From a checkpoint of a small transformer trained on Wikipedia.
Size: 11 layers, MLP 2304 tanh GELU, vocabulary 32768.
Architecture: LayerNorm before each block, learned positions, biases, tied embeddings.
Training: a variant of Muon for these matrices, 501M tokens.
MLP neurons of a small language model. Each row is named by its layer, matrix (up: input weights; down: output weights) and neuron, and shows model dimensions 384-479. Each number is 128 + 24 x the weight over its row's rms, rounded and kept within 0 to 255. Numbers have three digits each.
Before each neuron's rows, "fires in" lists the words (lower case) most often at its 100 highest values on Wikipedia text that the model never trained on.

fires in: "after", "some", "about", "approximately", "over"
L6.up783:093154103101104091151098125113154120135113093062154122104170138148137099145077129142148132108123140115142132121104139095179101117117125110133119111139136152147113151104112125135110138133168144065148111156131125096135136118152131159108128161139112147106141125147149117081097158126072129127
L6.down783:132105107149112126128125122109162133147113162118153085128137113132127120116159127108156142122118116155118110155115077117098144098067136117143121157150112132147176143164119119147148136131120121140176109133131138122138090089155103098108146127094146100127089147078122084177130126116177172151

fires in: "on", "over", "up", "of"
L3.up974:103149097153112117141156144150159092101121148113147078133142161082135090110129126111117181161102130149115121140093115111109093125144096146118127112161115158133137116109164141116094206158118176132108098129139129129135129129095128137149129173090094130148086101098148103110146135139112153120
L3.down974:106124127142100120153180131144124137148127115101089135141125133146118131101148107105128126127141121105142103112155134118092119093125121129099110102109143148159114125108157129138136099095177154154119124137166171184132163118099090168161118126073123134110125121139133116164079112125136155116

fires in: "to", "more"
L3.up2013:125133150161128093154172146063117138124111141102143124142106183148126116155143140120094102109109139150138088118115154131121098126106114140098112097125111130143095151126129129118104163125100144116142147155138121126134159119089167143109131111144120115105134147144102116161115150092049120115
L3.down2013:139133094109130135097125158149146129157141151141150090132110111167136123108132108110112137094094127148139144133145166109161125145142151152117127129122122128162152115111161115122171096188157150138124103139137097099109117145128105125133116154103194146130115134108137149132104090104101131127

fires in: "the", "cleidion", "one"
L6.up2007:165185136162126127134107132096130117122090152151135116117125090169110133139102170120114114102145136167122124172112152110106116124136140123128132129088123134114104139115113100148147090103146152107107133084087119145132131150160091095111147125152145146111100106113099187177102149111106112135
L6.down2007:109106102126115154106138117155136143117137132133127084159139159125109137120110084122099142128147141131137142125116144093114107106161139131078150055144131158146144145162097128129139138135109138183145117133110142107106115111135088150122176115117093147158163150133125110125144167108110131166

fires in: "his", "he", "her", "for", "on"
L3.up1158:143095106129140171107102152143079104166136099059173127131148142159114164092129159130122107107130126136138156134133115089107173114154111104131135126151106189129133094107133128125134137116108126142144100147120104196121128156130128103166141156129107100122153159093133121152167125085127155127
L3.down1158:163146101187116132113113134168163118081163124081160112111089120101095099114161143086134178150126139172073090110133148126166132128099140098124149106152113116130129124119103109087120118125111119089124121137151145141160105148155107159085108121093092057171114125124121118115174089065126082126

fires in: "was", "be", "is", "t"
L3.up1062:109173154151147122142111136144132135133128133129111132092170175135045100139104165161087078154083112116098150115128170103158145104119162158148076121131114133131084101175078130111139100138118106173117104121115101152145111148142173128106134138106149116156160132123090144124126125099123140117
L3.down1062:157143126086173131120091159121095151095126151149147161125099087132171140128150142104099120141145137123121138108162144118151140118104179106135117088125148139130131166094136123120126099146170113141164161141094163118107136128160133132148084101150131145087191095130142077162159115130153095090

fires in: "of", "the", "s", "swissquote", "for"
L3.up334:081152131127105133144097121083136176119129157133143191137153152135120128150093103143131145101106124101130136139136109163133115106112158142146139169157134156092173149100152092111164101166110158202114105127104114124096152125143078108127124066146130155149151138124140073160125146173136124081
L3.down334:115074147114190142136133134118139164102100088117117121127126126159137136163137093106122097120134127117128105124126148118093194089173136123150091145104093165122140122179168150154089143138124119079128147165094128138154124132111120153134156121146137126095151132072144129133133123113126128154

fires in: "years", "time", "life", "cost", "history", "year"
L3.up1136:122076095124150116139146074169148123128111164133113144111096110144134161153114119154150173142109071121117110107178130143091077168135129073146158117126144135131155185110144153091118163104067104142142088094141134151106130186097103166115155144102127149141112147131099175133143137122123161134
L3.down1136:160129107129117170120117150116119108148113113110161132134116126126098121094123149102116118145132088133143121125094143123127095139118093115159087143152137099110176141132115079162129172136116083162129144131116141130118146142122138147128114120145092128126129109156162132141130170129107145121

fires in: "of", "than", "but", "to"
L3.up1487:109098151136114100108182139115110137151102130174146118143161138142132134132130125108096179124107096102095115147163096103121138094140122175124098135125120118133123150155124127114114135146118102120127161155105103108185138127121197080146124120144123107147124147121114111156209103107134101131
L3.down1487:149171098147076082118144099079140134119128073156100118073124111117201141113132107122106107094128134162103173132123154144168145129152138114136121087196121148116118127106141133128142128139104102091095093089134113120120151134198090160122134150086148167107107142123128123143095059128146193175

fires in: "that", "on"
L3.up2188:141106122128096177169129123128137134146121089133114110113201136130136186136133105127118158154155121132096145161130100132117157115148112128098150150071106135150174107120143122142126141140114183137131122148149156134144094139136136183121141158121092128141165139114115128120156108107161156154
L3.down2188:157123134116143121127153178101108123120155133120151126068152125159084132140152111087133146111149074107096118086148104096149128091113094136158157125143140150142090095130086120097120151132130156125100131097125135105146145115092136159131172107154124131118114102139110095176112149098115095118

fires in: "to", "and", "who"
L6.up980:128126139086116114140171117101120141131182081088096147161128093118168126109130161113134138157128133151101069136119085156103127129164124122111117106116132156116150161154147114132137108105146105142102135161126157124137110156127118109116128123159133134124131152076153101100120141123127148169
L6.down980:173124146142101109096130147130131138155121163136122149108131138158133125117116115113165127143100131152162126201149148134146141094142155066135160123075176125130131114102124126108128109174121151111134139110145109099115146122097111157123112197145129139106076137097136147118110151135131107132

fires in: "more", "is", "such", "was", "less"
L6.up309:111121125145145123101132123127166153117111132115132135137145143145121133104095111091177109134129159149178136096152135115138132165135167103150129128135142146132124169111126110132154131120122110113105119125164111132104162163118100142122084093150138099139167144112102138092168141091131142113
L6.down309:121149121104116163144134127112139174100117100116147087107138125117136112124113136074140103139153107156135158144147131166120144145160145128148113156163116149115150149135135150110169133150113113114104132124103107124140156106127175139115115097169113118120129154137113123105137127124177148106

fires in: "of", "to", "over", "left", "not", "right"
L6.up505:151122127135157088133128107111113135131135094122176166081139137152111135089140107138105114112115156102128089106125067123117145122124135141118099138162131180120114137086141114097127077116087148123146136140147128113148157156097120116092149113068130075128130127190188142132131109121131100129
L6.down505:132106147118160116184168162130130097133100163114125153113128128124135085149112101089120130143159161177118127128136109144099109149111156152149185147121104136141171128144105066098161139105129127124140123107110128136131099134132151146124102127132133143108138139136073108104179171124107121141

fires in: "on", "age", "united", "death", "6", "7"
L3.up1884:123079116095114169133131161145120151103127106143196134136118124147107119115142142111112114165124077103167125094111113100105114144128130115123124108140129157110161085129122136106145090088127117151125109123098144094124106172111141146132108171074097134092129144087117109130180129115139157103
L3.down1884:115169145175088156192149109130168123147101150153131098145113156137148103108122180138122145134156110096114167091151120154106125116131126164100136097120115155165134129166124137123138176175120160074126176158156124160168102150113114153140117154106164137122146108164134098159121142151136152131

fires in: "for", "all", "of", "in", "both"
L6.up2279:161106121110135080127121146094105124138059160068158145129135152110118133135143150101134097114153157126123087130170127136123113127144133126125104115124086138148131147143143124109108155108151132137102134083124122125175105175124127109198123134159158096130142139156153136147130123143136164134
L6.down2279:154114124141108134119142133114104135132181156128143091109180120133165106123124106127137082104163082164132133137133134123144139094127175125180185150133109075128173177110132174122146157099163149119171136130149090160095138143134172129173114089128126136100138139125133098136133138117091110094

fires in: "including", "as", "include", "included", "to", "includes"
L3.up181:127165117120109074120134140071120176145053080110122162110138129123130094151155123126089113144157133162112089124119118142132138147145111138160151124135096190127200118152108143127128129103141139126091108109133103137137120103071117144130127133131113136152128189140118113159137164148096130115
L3.down181:123094146130169157114109155151084152149119137170107142154077088137140084153099146157151123127098110145108114132121124149117113134092141137141156141124106135118143138097116143115121121143102171098165113121128138141098088109175134156120171106118156161114112140122095152092103151121098118130

fires in: "after", "for", "of", "age"
L3.up1078:134113112118120169122150100140102092139103133158151140133131147127124151154094116119127093130135097130140127069115125131154106129112130142129133168120152174105130078092139092117082131110112140121131081128111126104121082148141118125128093124164125137111154143127110162118132097138166150147
L3.down1078:136155130120108144114112115102145099126151151144113138109153123147135116154128160123107127131119163111122100122110172140103141149115105092067175103170107118102091138151169139157141143092135154121113146112094120155131146171106080120152131152120121134094102114145123136135131124127108119105

fires in: "not", "i", "never"
L6.up214:134167131133117131111147127110157109162150116119166104120150106136100083137127153150130148100138133138141096145155154089118131122147123105105132156102124146131160114098134154119117111088129160099109114152128125122112126151130077170097171162089146144133139116115109120085102085139168118134
L6.down214:145086180101083120161118091119142142046121128134072110108119162169179114145137082147138134129136119109100163126103124104078093158120163134131117110131113132133134140134128112112151145108110126137134127144108111146136167077168130138138135111120099105137179124109116118111140134137150064133

fires in: "before", "only", "not", "never"
L3.up2131:090149111113123128128100113137121146137131135121146103145144150143125087073154119125151136145141145138116141091109187110147119126114108117122149142124125078148121113117195112129185111129135118153136146122154135124147138149123140159152141116095151095080133150151133128156124117133135168084
L3.down2131:140109146122146138149118086136138154098150138122147108137133127122108106139097105123113154121098155131152157126150114142153138131135129152142089114095094204156117104098121115134108113125119119128107118106110118146093154120143198090113094143125132135140105102174118153094135085096100066144

fires in: "had", "has", "have"
L3.up182:135099113093134157132145160145119109102111130122125127094131160091124139095111146133160126140111110136119158152141127160145148120141112140106106121119106129106109174124106079119135155146150132085163096116121142140133132144147134140131133105083130124120070166131091188102142118100102106143
L3.down182:139102082160093111126109113160136080122105062139165147128110129152137110162117135147120099113146143111131142139126129175147124140148131106143096128077186110127136140095130114110131136130170068190126141113134168153161143145060116088117122114143133158127134115092093092090161129111149111094

fires in: "that", "described"
L3.up1234:133086116110129136142160121100139130099125151123106111149135156119125163144129126114122157119117104123117150134153162128136156113155129150104133133150130111115132136154164119134132133134123140104131153125154121140125175140102118113102110145121093135116157145095100129117133092091109134100
L3.down1234:114137167167131148143098138126131133099097123164073104132087175148117119072090131141112130120092149109110113128114144107165142142155089127094118145109163090168111133135099137170119127159135110164147145086179115124144193147131154139150125145151127120147116151131120098159089122141138170114

fires in: "in", "al", "at", "de"
L6.up988:120175119143107099166089127145138154117117066144128122124154110134150102149094163156116125125159126091126135126165137157119089104108104115085105160130130109127128141128175124138132140173145148101131086155138113122155135140152115126119102148146123132170148105166092140140155127139112127129
L6.down988:119149136128179141137099127145137084111119149123109132139143124100136110115121096099123121178207114097131152166117113149108067116159183118150126094165115113131128139184134171084117127118134095137112135159113100135155129109100142092124136129111189118112100166136132079116174135136138117103

fires in: "an", "had", "has", "have"
L6.up620:126131127085098135132204119116156123112145081125097113112126139159116148143140110131177160093117130135102089150182089111102075120191112107105140149117102175138116132146135128088166143159154112164109147122131176131113134136139147140121144114087140129116108161112169096167144144126129115140
L6.down620:115124122139130093121106128123159128089103123174146137090141123138110135154118116114102118147145134124151170129097135167134142124149126162113162151122140120120161120136127111148104141116086142140093156121124118113107130103132094158111148127131165110143108101151089115155107146135125119123

fires in: "of"
L3.up1103:145107130080114077128108136109129147114143136174086106146136126155121162157152117125133133156125128147088130133152132082143162145117149089149086119115143110111151112118134119134124139115141127178076115155101105119143117151101132102191142149136094090120150148152129158133116108110138103137
L3.down1103:117099132080133136149130125090091101113151159125131124115123159138105086071094094153038128093137123124136115146125104116123114134120144135122104132135118104131095165138137176109109130103105168120094130172099111121115095123158104146165132103135156128129154187139130145100089135104111115130

fires in: "to", "until", "since", "after", "crescent"
L3.up238:101102133111091130131138128167154120116125121145106128150129136170133130102141159118129143121174117146122120126118110136118122127136098122127136156093103139153093133122146181102097135090139110162149116159159128182142126148091122171094081155100131129113121100113094154130145139136090136110
L3.down238:140148130172103148166146142113097112125133157110148104194121143089118120070135117132129126125107100095094130126172093101138146140130141140124158145158098157100147117090132137141137130086110178148140089142127074169164134093141180081134145153097167118145115177119147127124084116096142117170

fires in: "that", "s", "gave", "felt", "giving", "the"
L3.up1656:119156134145177121123128142129113151142118102148117123135116163141135082124117121145152132127108129130145129119173094128139126108148134151155155077138158096134178145137128085135184111141121126166125118100160145145123109178107090135108153161084184152142127138132126111107104127139126133128
L3.down1656:115174142105173108119129124094177158111117172143138117116138094092121127100155156125111129103166104118075148135099104097108140123138134119118111171138153146135093129123199186104098130154103094126135111154130113142148138141156085135120122120122148143128107102169131103115141125099150156171

fires in: "to", "can", "could", "not"
L6.up735:152141150164125094142148107138125114154144129171193126166122138089113135162132115140148131104134140122141109153122162157137127125163121116096107152159117123136128109150125060123107096122168177130143160134172153106164097153138120144127121103121135140108107128145089165071090159131114137146
L6.down735:131144152138131168109149113115131154152105123134100138092153087133136118117106136156114135115160165150150092191157142122127143149119138127121130082139107131131143096097069164152095133117161099135127198128087146140092133160150103147071114136130142138151111133114146053157121116094140161157

fires in: "to", "of", "first", "as", "only", "a"
L3.up615:141122155117144154118086119142157121137111123105152149185120159107124095126122142132160111132157162136104124161092110151084140123137112154136097165144130163158146164111114132122142115116137195155123118126129168125155164128076176132163126097146166122117095142135143061116138136105108121156
L3.down615:094110100137135134091156151152129111116114141127136097098130178119098142144130170139133140131113132152113194081097119151153104115153123119152107127122127116119179132124159164146108149136109093122083142151109122141113150107147120140152099131141119133138123090071171101144124136110130173074

fires in: "of", "with", "from", "at", "his"
L3.up510:071139140059150129107113109096079138123127127098093124114119128139123128146080104109157113141147130106122123171163072125124114117143083110106096104095124113130125154129147138161146107142090115143129104132141129135143111175116141094158165135115158126131099100122098137151134099122109143170
L3.down510:113101106137148174126121141108157154106123135110144124099117192137093114111105127137062100143156115120139180134090132132132121102158126158149133124125107139094122124126048156131127149127166148123130120108126108160141076142146094102134127128122134094139086118120115137100127128089105119093

fires in: "and", "to", "then", "sometimes", "than"
L3.up1690:140106130148095171104102122060123102107098141100105105114109136169124106112145145164119091108116058129104126131110148088144105112143148094130095091092160107140152096143101112138137125126118112097119137136112109163145097142099120110104115129127163141123122096103092125128117140119123144132
L3.down1690:135140105080061134107093125108112155143153124127134158162131130136150153135135129155069131163119170147063124131151125092150157126109118139134103118147135121128102146150097138115111115113148112140115133118134138108157125110125118164145132157118168112140130137131122115137101090113117095126

fires in: "to", "a", "1", "two", "score", "club"
L3.up691:163120127149128124141156143099112108102107122112130145140118166120134073127135087157120111173109099124109084127120060141159185111111152095131084134115086137138144095080126167156114128101130131150072152122107094130180141113154129117170089144131110145137081107118181145119116092101080129155
L3.down691:137130152105104138113106106130165129108126128132108125116149131109129173129092164145141154135147129126146111137114117157145145146126155122109134146127108116132154155111129129101111101157126160159128130127130138136103093096159119132168117149122098121160101137131140153161110138107132142117

fires in: "the", "first", "age", "every", "to", "democratic"
L6.up1432:149156132109113135127112115085118116105119143126167165114123089109119131124127150082119129125150080139121135136096114130135123128079107124106139109128116102107137154117095145112150100150150157091140108151126096069132127159129072120138097106151129103151167108084127136103116145167103110160
L6.down1432:103112134106110119128149122085109145124143122112138073120139110095124104140082153098141184117102125095163139150121120107139147138134134138144130166107147139126181120150158136130130103119104103139168106087098101128117077134151120158096177104118146118056102137118157128117085162173159135105

fires in: "the", "a", "of", "his"
L3.up1500:136156103152164116125151150141140145145137148133106115169149115157157146136098180128125127145155117115099147127165120164110135125115116112151119145132130134155127121123103138096109142095157140150117124110114121140140158097160158127111117102140143147135138163125127106105122117108149144137
L3.down1500:107111105084137125063103161096121130120125147140092146085157151116121128151127125059131159171144135124141107140199140134144122094150147103120132144124109112110098100131105170131107085137136099132155144131102116130129149107095172125128131156068169133112115143104135124173172130136160139164

fires in: "de", "d", "et", "des", "du", "en"
L6.up2196:140119168132157130136131139099140114137078106151111110162131119184140126115145159135163151186122117122138116102118123142097136112161135163082140114143110138105089142115145085110137152134085165105105118130120105150117104088165099132119151118133093143109125124098161120139141144094173124142
L6.down2196:127151110104117130119122148093142155126112140090112124146130152119133130147105139103130123148109148126144165119162140122122095112095164140140146138122149122116142139153127154101112148086149157156135119113098083099124111116100081122144126130142136126166092151149122143178171159134121159106

fires in: "season", "year", "two", "years", "century", "such"
L3.up1512:109149150141138139137112084099110093114130147140111101094124106116120134128116197142097114173124152093150117116174116141145132153125103133169088100153161163114145102121175161104137075099138102141108146083098163154109114137167100138113084161175096163152127098173151114156113152133151137122
L3.down1512:095111108069150118133120129188154170156156134125180122091161117134108157143125144154135161126159087138148102131141142132139124117092141113109140135143136079082093142135137150119161171124100113123112129188151122152153140174134134157138096099106100096123138111105112154115151115128105089180